config.toml
num_attention_heads = 4
norm = "rmsnorm"
positions = "rope"
rope_theta = 10000.0
parallel_block = false
weight_decay = 0.2
lr_head = 0.00474
max_grad_norm = 1.0
doc_mask = true
train_tokens = 360600000
MLP neurons of a small language model. Each row is named by its layer, matrix (down: output weights) and neuron, and shows model dimensions 112-207. Each number is 200 + 20 x the weight over its row's rms, rounded and kept within 0 to 999.
A block is one neuron, or neurons of one layer that tend to fire together. Before each block is what it responds to, as a language model described it from the Wikipedia text at the highest values.

Responds to: Short mid-word fragments, mostly "r" and "ol", inside split proper names and rare words, e.g. Car-r-era, Mong-ol-ia, Neb-r-aska.
L2.down56,214,216,206,215,170,187,188,256,205,168,201,228,208,174,217,210,213,213,195,210,179,173,178,214,206,197,172,199,221,205,199,194,214,210,183,236,202,219,216,184,200,191,157,162,202,184,183,192,217,202,183,215,202,206,163,208,171,204,203,189,193,242,200,231,221,211,210,169,174,201,206,223,224,231,174,212,214,194,185,178,204,185,193,210,187,159,170,194,170,230,164,190,215,182,200,224
L2.down169,210,204,198,198,257,203,214,201,221,177,187,211,180,200,173,209,192,223,234,228,193,209,207,161,247,251,231,208,177,200,177,203,195,207,204,194,210,183,181,196,186,216,223,200,227,237,235,218,201,184,180,224,207,190,213,199,197,209,208,156,195,217,197,199,190,221,163,216,230,200,230,225,213,164,180,224,208,191,233,179,206,203,238,222,201,218,183,219,173,206,203,179,173,262,208,187
L2.down307,199,195,190,213,186,178,183,181,215,190,156,214,222,185,190,218,185,204,178,201,219,186,186,181,178,186,165,208,218,177,137,155,197,215,230,203,207,209,227,193,196,227,179,201,241,223,159,177,215,166,209,202,184,201,205,169,214,187,209,234,195,200,199,228,220,147,202,201,184,194,203,194,200,202,184,216,215,192,214,192,202,207,217,214,189,177,229,201,178,190,186,172,217,227,204,215
L2.down433,218,217,168,204,197,226,185,196,203,182,184,229,213,158,190,185,201,233,223,182,207,235,185,189,210,196,203,210,186,209,173,194,230,203,211,160,180,182,198,205,198,234,198,168,247,198,163,219,229,192,201,210,204,192,197,198,214,205,221,179,229,206,187,191,188,215,183,194,179,203,182,186,191,188,205,229,177,189,212,208,184,169,242,209,202,199,196,215,179,230,196,197,176,251,232,197
L2.down744,171,192,192,216,216,194,236,183,206,216,201,219,209,175,251,205,191,190,212,188,231,169,208,189,207,194,194,214,180,197,189,203,211,216,178,210,198,152,205,204,211,207,201,189,194,164,205,190,235,181,204,215,205,215,175,176,178,261,202,183,171,165,201,178,186,203,223,226,190,204,159,187,217,229,177,194,212,221,196,211,210,200,211,197,181,174,183,223,211,236,172,172,191,181,201,199
L2.down1037,200,236,176,225,215,201,205,242,202,193,219,188,206,183,233,176,215,233,232,196,222,188,181,205,220,209,166,207,170,200,174,187,199,219,161,209,188,163,173,198,186,191,166,169,224,207,152,182,214,216,200,212,206,191,213,194,194,180,203,160,231,197,222,196,191,185,218,210,172,218,207,216,232,237,202,217,196,193,208,226,218,211,223,180,189,199,171,192,203,228,190,195,171,183,202,223
L2.down1063,202,200,162,189,204,226,196,226,205,181,174,241,199,192,170,175,199,206,219,162,226,217,191,228,223,242,201,227,188,207,179,227,225,196,189,187,201,197,195,208,193,223,192,169,211,208,198,206,232,166,210,208,200,202,178,216,200,189,212,166,177,251,188,195,183,182,220,221,219,218,207,199,206,209,209,206,174,207,206,196,200,214,175,225,246,189,190,206,206,181,200,225,170,210,190,172
L2.down1285,183,172,220,224,234,205,178,211,208,176,171,228,196,205,201,220,187,233,186,217,174,189,195,192,236,185,232,176,201,208,220,177,211,227,212,189,160,202,176,226,175,204,220,171,177,212,223,202,137,200,186,212,230,197,206,216,193,175,219,226,192,218,170,189,194,216,210,187,221,173,223,237,199,211,231,227,174,174,219,187,215,223,207,185,207,199,171,182,180,193,156,176,184,197,193,225

Responds to: Mostly the digit 0, alone or inside numbers, in stats tables, scores, coordinates, ISBNs and years, e.g. | 0 |, 1990, 5:00.
L2.down134,186,199,236,220,198,170,202,204,198,196,197,209,198,170,178,153,229,202,202,198,173,199,176,220,181,150,171,170,215,210,171,141,200,177,228,208,196,160,206,211,203,189,234,216,178,207,201,190,195,203,186,191,210,216,203,194,182,175,185,173,179,172,221,174,212,198,219,206,231,202,166,226,223,208,188,227,161,205,196,187,154,196,188,227,216,201,215,184,215,191,184,215,177,173,211,181
L2.down274,191,221,203,190,206,176,192,198,202,178,228,238,174,206,165,206,204,180,197,188,201,203,205,212,209,177,201,213,214,180,195,197,187,183,206,202,211,220,170,213,178,207,234,244,213,208,208,186,227,229,200,195,182,182,187,204,224,243,204,191,195,278,215,189,207,211,195,193,167,195,151,228,191,216,217,186,213,192,226,212,175,148,151,226,203,203,210,207,208,217,231,194,234,189,235,201
L2.down294,168,184,207,163,219,193,237,191,215,237,181,205,187,238,201,193,232,161,204,226,231,164,197,203,190,162,193,208,186,211,197,201,208,179,209,231,182,201,171,192,196,199,224,225,199,216,156,228,206,193,229,177,213,218,216,232,220,229,226,201,217,203,201,199,210,205,177,197,199,160,198,182,198,227,208,191,241,209,212,190,188,219,216,195,190,180,217,232,237,224,222,204,207,206,229,186
L2.down728,223,182,169,181,155,183,204,222,192,182,217,202,208,212,222,225,212,152,226,215,188,197,194,182,204,160,171,229,241,190,190,182,172,226,214,220,205,195,227,209,237,218,193,195,176,217,215,192,174,189,205,203,182,206,179,179,198,227,183,196,209,215,219,221,189,211,177,182,150,167,154,178,210,200,162,193,200,228,187,182,204,179,185,197,184,180,225,174,182,222,157,193,260,182,173,224
L2.down812,192,201,199,196,186,187,197,167,199,226,225,179,199,199,183,200,203,165,212,185,202,221,190,225,170,153,207,176,207,173,200,201,218,178,223,222,205,218,141,216,221,205,224,245,188,203,221,194,173,200,219,193,161,204,196,207,203,207,189,194,206,163,212,193,212,173,204,170,220,195,177,202,193,221,186,207,198,218,224,217,201,190,210,227,205,192,229,195,215,178,190,216,234,190,232,212
L2.down865,205,191,232,203,174,201,203,231,224,165,223,160,183,181,201,187,216,219,211,215,214,185,200,166,167,174,188,210,230,203,218,216,180,220,219,204,219,177,208,194,191,184,215,215,163,204,220,196,227,181,221,154,162,188,213,177,197,215,168,179,181,187,203,220,216,223,174,210,207,184,184,203,204,190,186,184,214,173,201,185,191,187,180,204,205,182,223,217,221,194,188,228,199,191,212,211
L2.down1028,191,188,220,199,210,199,202,182,226,227,216,208,209,224,191,224,220,156,215,184,230,171,183,223,203,222,226,207,189,210,189,204,195,160,223,199,220,191,181,230,178,196,186,242,236,227,182,205,229,201,213,174,213,216,202,215,234,187,232,236,196,184,198,199,202,199,183,233,206,182,211,193,173,205,192,215,208,158,256,238,192,189,209,219,226,175,227,173,218,194,222,215,171,190,208,192
L2.down1223,195,187,205,192,163,187,214,187,191,205,179,206,159,217,228,201,241,160,216,205,251,173,190,209,216,215,174,193,212,206,200,169,187,165,213,200,252,140,229,223,165,148,192,230,190,190,181,209,179,212,220,188,200,200,212,194,182,160,206,195,194,169,209,234,209,193,194,209,172,179,207,234,207,163,188,200,202,162,178,190,188,158,201,215,198,210,219,190,202,189,206,212,183,213,206,205

Responds to: Short consonant pieces or byte fragments inside multi-token words, mostly foreign personal or place names, as in Kaus-h-ik, K-ats-umata, Car-m-arthenshire.
L3.down382,218,162,213,178,196,186,217,206,194,216,187,208,237,195,209,238,208,198,216,187,224,202,194,212,198,196,202,238,254,215,185,229,157,209,200,204,188,167,164,174,251,190,202,202,163,239,171,185,207,201,202,196,219,182,210,182,199,221,175,217,184,164,196,172,189,217,181,205,208,174,185,202,174,217,204,188,179,176,186,175,166,187,195,248,207,192,216,218,187,199,187,198,175,175,206,180
L3.down407,209,199,213,189,188,189,193,205,198,228,203,204,186,169,208,207,186,188,198,220,206,207,175,202,228,217,196,182,216,159,189,223,217,252,206,218,214,178,206,215,199,180,196,176,221,203,204,170,209,182,208,202,194,193,214,212,217,164,212,200,177,197,213,196,192,195,167,192,212,183,217,202,195,182,170,208,172,178,174,200,173,204,229,206,233,201,205,213,213,191,164,230,230,177,178,163
L3.down451,197,179,153,227,210,200,202,211,228,198,214,226,204,218,210,216,186,205,194,207,195,206,175,214,197,207,198,199,240,233,197,168,177,194,192,181,187,212,249,162,213,174,202,232,198,197,163,205,177,173,190,205,181,220,200,227,215,218,202,188,177,201,190,176,169,199,197,221,248,198,174,184,200,233,188,236,176,206,228,184,176,211,146,226,218,205,216,195,178,202,195,241,172,217,203,208
L3.down490,202,199,211,188,232,180,194,190,203,173,190,189,190,194,186,198,197,205,207,198,221,209,204,224,231,199,201,199,243,185,225,187,210,210,194,194,211,202,177,160,242,174,203,211,185,203,209,191,211,185,237,189,177,180,212,220,209,191,200,212,207,201,175,173,184,190,201,188,234,156,169,188,209,173,196,217,210,222,229,180,169,237,171,196,226,207,217,206,206,180,204,218,205,156,183,186
L3.down655,180,189,191,200,193,151,232,195,190,211,170,193,213,164,198,215,193,163,235,205,179,188,199,209,229,227,207,188,200,202,212,208,209,212,207,214,217,189,235,166,173,185,180,198,212,228,225,214,197,180,230,198,219,205,191,204,175,191,153,183,196,192,167,168,194,206,195,211,211,190,236,231,211,219,205,193,209,152,157,200,226,204,211,193,216,181,195,190,200,233,187,187,224,184,200,211
L3.down939,204,181,244,194,214,182,188,183,184,198,154,230,213,207,223,210,205,189,210,212,201,208,180,197,187,173,195,241,177,213,208,199,212,232,221,187,191,216,184,191,239,197,183,193,215,205,195,208,185,204,202,206,172,220,197,227,199,181,194,201,198,217,220,229,194,205,205,188,208,191,167,186,238,219,209,188,169,242,196,205,182,225,196,217,192,196,234,150,170,164,187,181,237,205,196,208
L3.down962,202,175,245,208,197,169,196,186,162,169,219,199,187,228,229,202,199,189,195,205,192,181,194,234,208,220,227,182,213,183,190,202,195,202,222,210,183,232,176,206,265,177,194,208,180,226,164,175,173,187,198,216,181,184,220,223,240,215,191,253,217,157,208,231,172,203,206,158,217,198,192,197,196,226,183,222,203,219,203,217,183,207,162,161,216,186,188,185,193,170,198,191,236,200,185,209
L3.down1087,197,220,198,214,209,207,230,202,208,188,169,220,187,201,259,191,218,180,215,221,228,216,141,171,210,179,205,165,222,219,195,195,192,229,201,199,205,168,218,214,181,180,176,197,220,216,220,210,157,181,205,181,190,197,199,225,205,168,191,191,179,202,196,207,163,230,220,213,193,209,223,178,211,197,189,213,170,178,212,213,214,195,178,199,199,193,185,212,184,227,169,182,209,191,236,199

Responds to: The word there (locative "from there", existential "there is/are"), plus short word-opening pieces like un, s, th, n in split words (un|expected, s|ank).
L3.down93,181,235,186,195,185,187,188,197,212,156,201,221,180,192,208,178,228,173,201,220,216,181,223,176,175,240,205,203,182,198,170,181,181,168,228,203,182,227,185,220,166,207,203,184,210,188,177,225,204,214,214,209,202,188,162,202,240,219,220,144,231,191,198,226,228,229,199,202,199,223,229,192,225,205,217,171,199,211,214,236,195,191,210,169,193,199,213,196,229,213,209,204,200,208,196,217
L3.down162,208,190,243,200,178,167,197,176,194,216,206,201,213,183,209,182,207,198,199,194,184,199,209,237,205,200,200,210,172,156,202,247,208,201,204,209,196,230,161,212,253,212,198,185,184,195,174,159,229,209,177,207,221,210,183,171,180,196,203,229,223,211,196,188,226,156,199,189,178,203,217,232,182,205,200,145,208,208,193,177,201,181,229,204,171,181,188,199,209,160,196,188,169,178,185,177
L3.down542,211,209,199,225,193,163,226,203,214,201,200,189,185,165,171,225,205,196,207,206,186,162,163,186,226,192,197,205,190,241,224,204,205,176,215,253,195,216,223,155,223,174,212,184,219,214,203,191,188,188,206,189,215,182,188,188,215,178,201,205,209,176,237,167,192,240,176,172,211,209,199,178,222,229,202,197,210,183,170,197,247,184,212,223,165,190,190,172,228,181,169,214,210,175,212,221
L3.down551,211,216,197,185,182,196,175,187,184,222,212,197,184,220,168,192,214,212,234,189,185,216,210,198,192,177,209,218,184,181,196,179,201,208,207,233,219,201,185,192,184,224,224,127,194,159,182,202,175,164,184,197,207,198,198,177,198,173,215,231,232,187,174,202,224,235,202,216,215,174,202,237,231,196,225,190,194,190,184,224,198,210,196,221,191,183,222,195,188,219,218,211,188,210,190,207
L3.down708,236,184,189,191,198,193,206,211,216,150,200,215,211,255,212,186,202,203,229,229,212,206,202,214,212,188,211,164,205,178,167,206,190,161,218,198,163,244,214,208,198,164,206,206,184,191,198,197,203,229,187,215,174,186,219,189,212,177,182,197,220,156,186,184,194,194,218,217,227,202,202,203,222,225,177,182,198,205,220,201,181,196,184,210,203,184,167,195,212,194,213,201,161,220,214,218
L3.down1110,196,231,226,210,186,222,190,188,229,201,195,205,171,213,179,211,227,200,201,181,211,173,185,208,232,202,197,171,207,198,182,201,199,209,185,205,202,187,203,199,184,225,222,217,173,183,159,220,203,154,188,184,185,201,196,195,231,171,184,198,225,133,142,220,186,204,200,223,206,240,211,196,196,205,174,187,193,196,202,205,195,214,194,166,194,178,208,173,183,191,237,189,197,226,197,191
L3.down1216,216,210,168,196,161,221,222,198,199,225,210,219,230,201,195,205,207,188,205,251,189,223,201,216,213,195,195,204,172,169,213,237,203,192,209,210,191,219,157,213,187,221,211,210,202,181,174,156,202,158,186,193,204,205,187,156,196,195,187,179,199,179,154,186,207,182,180,204,218,181,234,179,209,206,207,202,214,193,200,223,203,176,183,188,199,196,194,170,213,186,194,236,220,162,196,205
L3.down1317,176,219,176,179,180,204,204,202,203,200,196,216,208,232,192,206,216,218,214,217,222,209,177,200,202,210,215,220,226,210,226,192,210,165,222,199,181,215,141,183,199,205,226,185,180,167,156,199,179,175,244,203,196,215,212,182,209,203,235,185,214,186,181,159,197,205,181,224,238,215,168,190,226,202,228,240,185,213,204,225,187,206,193,238,184,204,202,164,185,208,208,227,167,195,170,195

Responds to: Single-letter pieces inside words, mostly m or h split from the rest, often in names (Yılmaz, Joshua, Holmes, atmosphere, Gmina).
L7.down1188,213,217,184,187,161,210,182,220,197,189,180,198,211,219,177,185,206,219,220,184,205,210,207,198,222,181,207,211,231,191,235,220,178,211,197,197,241,206,212,203,198,170,160,201,219,251,209,168,206,222,229,197,178,214,218,185,207,230,188,189,176,233,188,199,184,226,195,241,213,181,175,161,200,194,186,217,193,244,179,182,217,202,223,205,182,209,215,197,194,162,189,207,176,228,211,205

Responds to: Short fragments that begin or break up a word split unusually, like Karl-A-n-thony, the 0 in 227,000, or sh-opping and con-quest.
L7.down1336,204,193,184,213,200,213,192,198,202,224,233,212,167,221,210,165,230,167,228,199,164,191,216,211,198,201,217,190,188,187,191,205,193,224,206,209,164,199,212,180,176,205,234,213,190,201,197,197,188,215,224,192,195,184,212,202,184,192,173,203,189,181,207,215,212,194,178,179,211,238,182,191,198,212,212,227,200,221,191,204,184,214,206,213,218,189,203,210,192,213,163,190,220,183,224,204

Responds to: Single-letter subword pieces, mostly m or h, split mid-word inside names and rare words, often in tables, e.g. Mam-m-alia, Man-h-attan, G-m-ina.
L2.down70,188,195,205,181,175,226,190,187,181,213,208,196,192,216,199,206,197,164,199,230,225,195,168,200,169,221,163,230,216,181,238,191,187,196,196,216,164,182,212,194,178,187,204,252,178,203,183,205,187,207,193,183,190,210,178,201,190,187,202,189,194,233,208,206,244,164,202,191,180,190,187,211,203,201,195,192,194,179,187,194,189,233,183,151,215,177,210,200,212,193,209,168,192,175,229,206
L2.down293,212,219,198,199,222,203,184,217,204,178,219,183,171,235,213,190,178,222,227,212,191,169,200,165,220,199,185,207,226,172,159,207,159,174,204,197,200,180,149,206,185,238,201,227,225,194,230,176,176,219,183,196,173,183,214,170,224,188,182,201,196,175,174,198,196,208,181,189,180,234,190,215,196,207,221,188,205,208,200,207,189,179,227,181,179,234,191,205,182,220,216,186,239,183,184,186
L2.down384,190,191,175,206,203,196,194,160,215,178,218,219,199,242,183,219,211,145,197,201,193,174,192,203,234,201,199,201,229,194,157,194,194,209,166,217,207,194,193,213,222,224,184,197,223,206,236,201,200,189,199,176,191,207,198,189,229,200,193,175,203,198,171,227,218,173,222,208,193,189,215,186,167,181,190,220,197,197,210,217,200,166,249,213,233,211,204,213,207,213,250,187,241,179,216,168
L2.down422,192,245,165,200,212,180,173,225,196,208,219,201,220,235,202,172,253,192,191,188,147,215,169,221,209,187,201,201,212,194,179,173,216,204,194,184,192,183,227,220,200,239,162,204,181,180,190,181,227,227,167,209,202,235,181,207,217,217,189,221,195,231,190,208,221,186,194,207,183,191,200,195,213,188,192,223,176,219,186,197,173,188,184,214,154,178,192,228,179,225,169,159,224,200,212,182
L2.down657,178,223,178,191,204,195,190,201,178,196,186,236,208,207,254,194,206,200,229,206,194,184,199,216,214,193,199,169,206,186,176,169,177,177,217,194,201,168,227,198,160,197,221,217,196,170,222,198,204,205,215,211,194,182,194,177,212,206,202,224,191,230,179,201,195,193,184,243,199,192,169,224,216,209,216,231,175,175,169,160,185,194,194,219,203,220,199,219,200,196,224,185,198,242,201,175
L2.down780,220,234,172,201,174,155,207,220,201,184,197,202,212,220,226,221,206,180,240,190,179,195,199,207,202,148,203,173,210,188,175,174,188,198,224,182,221,193,211,203,180,223,188,226,176,224,214,189,214,220,173,196,214,212,198,185,181,199,169,208,209,205,218,203,176,198,202,199,190,162,212,178,202,245,168,193,167,198,169,186,187,196,210,247,198,218,182,194,180,223,225,191,261,184,217,201
L2.down976,222,229,217,213,212,188,205,203,209,216,214,227,250,180,203,168,236,178,194,234,173,192,171,205,195,205,181,172,196,204,186,192,184,181,202,196,153,177,214,216,175,182,188,221,226,203,228,180,210,197,205,203,225,217,189,213,219,180,218,207,197,213,205,200,215,177,220,247,216,190,198,201,194,243,188,249,172,196,195,213,189,215,220,199,176,223,207,181,214,226,223,169,178,196,205,187
L2.down1146,198,220,208,179,192,205,208,209,207,206,208,210,169,214,215,217,222,183,224,243,189,184,184,194,208,212,189,190,199,202,181,183,193,188,199,222,255,166,160,176,161,188,219,249,198,220,214,199,174,221,161,207,154,210,188,180,193,170,224,204,214,182,208,222,218,207,149,195,213,164,206,223,217,183,188,204,194,205,212,176,212,203,234,181,192,212,211,196,190,189,190,216,209,209,178,189

Responds to: Short word-piece fragments inside a longer word, mostly "am", "m", "om", "im", often in names, e.g. Hall-am, N-am-ibia, Bust-am-ante, st-om-ach.
L2.down418,208,187,202,188,234,180,193,158,210,202,199,207,195,198,182,205,184,194,152,177,182,198,206,167,216,187,214,192,198,183,172,189,222,204,215,157,210,192,192,198,235,251,206,185,200,194,186,209,210,206,180,213,153,184,194,171,217,187,189,241,195,188,178,223,201,150,154,179,202,234,205,180,219,186,232,207,203,192,201,201,178,197,214,226,196,236,213,187,191,179,217,197,215,199,189,197
L2.down579,217,186,196,196,198,204,189,164,189,193,196,236,148,221,200,217,203,183,198,157,177,231,200,183,213,180,214,176,190,194,189,202,189,180,237,185,223,202,196,222,202,220,198,204,207,192,231,226,204,187,184,221,190,177,185,172,209,172,206,245,190,168,209,245,209,199,188,221,199,220,226,194,218,225,207,213,187,204,207,203,176,211,217,205,180,230,203,181,203,201,216,180,238,193,189,205
L2.down735,247,166,181,203,184,163,221,175,208,181,212,193,198,187,191,206,241,185,181,218,165,217,201,183,155,173,222,173,219,208,219,174,175,216,223,207,193,188,222,162,207,207,199,205,183,230,230,227,174,198,201,230,210,197,187,197,187,209,195,207,203,174,199,235,197,206,227,212,188,187,208,174,216,193,201,166,196,169,185,147,227,212,215,199,166,198,226,182,226,210,222,199,251,201,181,218
L2.down773,187,207,191,195,197,170,217,168,214,169,202,206,190,184,208,241,183,165,200,191,171,186,200,180,196,199,220,212,175,197,183,161,194,227,219,198,212,204,206,229,191,229,204,227,190,217,204,193,170,173,192,207,203,219,190,215,200,235,187,208,210,210,202,191,166,188,198,193,219,196,171,196,214,202,202,203,169,216,202,182,192,213,211,195,170,210,211,206,193,239,176,205,196,200,227,211
L2.down1225,221,241,188,210,192,154,222,187,194,204,203,193,210,160,172,231,203,171,191,184,185,213,212,175,203,180,194,206,198,196,171,172,189,223,217,209,203,248,191,209,222,224,213,203,196,192,250,211,179,194,184,207,189,194,198,225,224,169,187,204,233,239,210,202,240,190,209,200,201,221,191,212,210,202,206,165,164,217,169,183,214,191,166,216,190,189,184,190,196,201,242,248,240,185,170,183
L2.down1244,237,237,229,206,201,187,206,222,214,168,206,202,218,210,185,238,175,189,169,236,172,211,175,209,181,190,196,182,192,201,207,212,220,220,186,179,204,219,219,214,193,230,187,179,174,193,203,195,231,131,199,179,213,224,181,200,242,168,237,203,220,211,190,229,224,190,222,195,218,190,206,211,193,189,211,228,195,152,180,185,219,212,226,220,211,190,197,193,209,236,228,202,206,200,197,209
L2.down1275,219,215,194,209,188,195,213,175,199,180,221,184,166,172,244,253,243,195,185,218,189,206,204,183,203,209,192,201,190,178,186,186,157,215,214,179,198,172,205,206,211,201,240,212,177,209,188,211,169,196,190,188,178,192,193,164,223,199,195,188,246,174,204,223,196,224,210,212,190,203,216,188,240,215,220,222,178,192,208,174,194,183,221,204,189,194,215,178,173,210,209,207,196,219,202,225
L2.down1334,187,191,189,193,187,184,206,192,141,216,210,219,205,207,151,234,172,178,206,223,216,212,249,186,207,196,221,179,223,203,199,170,187,193,203,194,186,203,200,170,172,204,180,241,202,201,250,203,187,205,202,192,193,191,180,212,179,180,203,217,200,197,187,186,186,175,190,171,207,244,226,175,214,195,208,200,208,219,181,191,176,194,187,199,201,207,202,191,194,179,202,205,214,186,158,200

Responds to: Mostly single digits, especially 0 and 2, in Wikipedia stat tables, match scores and decimals (0-0, 0.83, | 0 |); weaker on odd mid-word pieces.
L7.down292,178,217,205,206,211,193,204,201,187,200,174,165,216,165,205,203,207,223,199,200,180,159,212,187,209,189,192,188,198,248,172,215,214,184,169,161,164,219,219,173,222,211,247,188,158,183,194,217,207,175,191,214,175,177,182,181,201,204,193,194,213,207,229,207,192,178,200,232,186,205,216,163,189,173,203,228,191,177,208,200,235,202,183,179,196,203,209,225,192,211,202,202,213,198,207,162

Responds to: The digit 0 as a standalone number in stats tables, scores and measurements (5 ft 0 in, | 0 |, 0–0), rarely word-starts like Gold, Th.
L3.down29,210,198,172,201,160,199,205,224,221,174,211,208,192,212,184,148,176,190,186,191,196,166,197,246,215,204,189,222,231,144,181,221,180,195,208,170,151,168,164,252,197,208,206,197,199,214,194,225,200,192,217,217,215,176,214,200,204,225,184,194,229,212,202,180,197,167,213,200,193,215,180,183,178,183,194,190,195,230,220,214,176,184,162,181,206,207,196,205,198,183,238,210,199,218,192,170
L3.down367,207,195,193,191,200,230,195,229,218,207,197,187,195,176,195,193,199,238,190,189,204,219,212,191,181,191,175,239,215,210,199,187,197,177,169,209,193,210,173,179,242,193,221,190,195,178,181,221,199,199,179,188,169,170,191,204,173,201,194,193,207,219,217,198,196,214,223,186,188,188,201,188,154,213,228,216,206,221,215,205,217,186,182,190,197,266,186,230,239,162,212,209,205,205,229,171
L3.down405,203,205,181,190,186,191,185,217,194,184,217,188,207,218,218,242,232,192,215,187,190,203,162,236,191,212,237,216,221,208,223,188,188,190,177,190,196,230,205,160,190,216,173,214,201,231,198,189,189,205,193,185,203,181,213,156,208,188,189,185,181,185,147,187,167,184,179,234,160,198,198,207,167,177,202,218,197,198,241,194,156,208,171,207,217,185,184,212,197,219,207,188,202,193,189,206
L3.down565,197,223,196,183,170,192,226,224,197,166,211,223,200,221,166,195,201,197,197,197,179,229,187,230,186,238,228,211,241,165,200,209,191,174,183,147,195,225,185,190,172,218,224,213,205,219,202,189,194,204,220,203,224,192,181,148,200,218,206,204,216,211,187,203,205,197,182,173,188,216,209,143,205,182,205,231,216,219,208,208,186,206,167,157,211,218,189,201,201,213,214,224,216,173,201,198
L3.down758,202,197,164,186,169,195,216,226,198,204,213,206,184,185,207,188,157,235,200,228,197,196,179,224,208,198,206,195,205,209,186,202,188,171,172,161,218,170,168,212,207,181,226,202,190,213,220,190,204,221,238,207,222,185,213,188,207,215,245,159,202,220,184,199,201,201,171,193,191,195,188,184,221,172,206,199,195,197,175,201,146,208,184,181,204,201,194,198,213,219,206,202,183,180,194,202
L3.down1152,213,212,206,187,177,206,215,204,181,205,213,225,197,209,172,176,196,227,184,197,174,190,192,201,203,182,194,215,182,201,203,197,198,196,193,223,222,211,225,185,241,230,216,199,190,218,195,217,164,205,214,195,230,195,193,168,208,242,185,194,213,177,203,230,220,169,190,192,171,204,176,191,205,193,221,229,198,226,199,178,167,210,186,203,207,208,225,200,192,216,225,179,205,190,186,214
L3.down1171,175,183,174,171,199,224,195,225,165,213,210,188,223,206,199,183,174,209,163,223,190,219,194,200,201,170,198,234,208,205,178,188,179,226,195,194,215,164,206,225,201,207,213,177,198,210,196,237,181,206,193,181,211,196,216,203,190,229,175,199,199,200,175,223,184,170,203,194,178,166,200,223,194,187,213,227,207,231,207,175,183,200,174,181,231,196,186,231,217,225,224,191,210,221,196,189
L3.down1311,218,179,165,204,183,228,197,206,166,206,179,222,184,202,208,174,189,191,174,192,179,196,168,188,214,229,181,176,233,216,183,206,155,223,174,181,211,188,217,242,186,235,175,224,160,229,178,198,195,202,192,197,180,212,196,192,177,225,191,221,178,164,204,217,187,167,200,171,154,167,180,222,161,201,217,215,218,210,255,215,155,186,178,168,205,208,201,211,200,210,202,172,207,215,234,203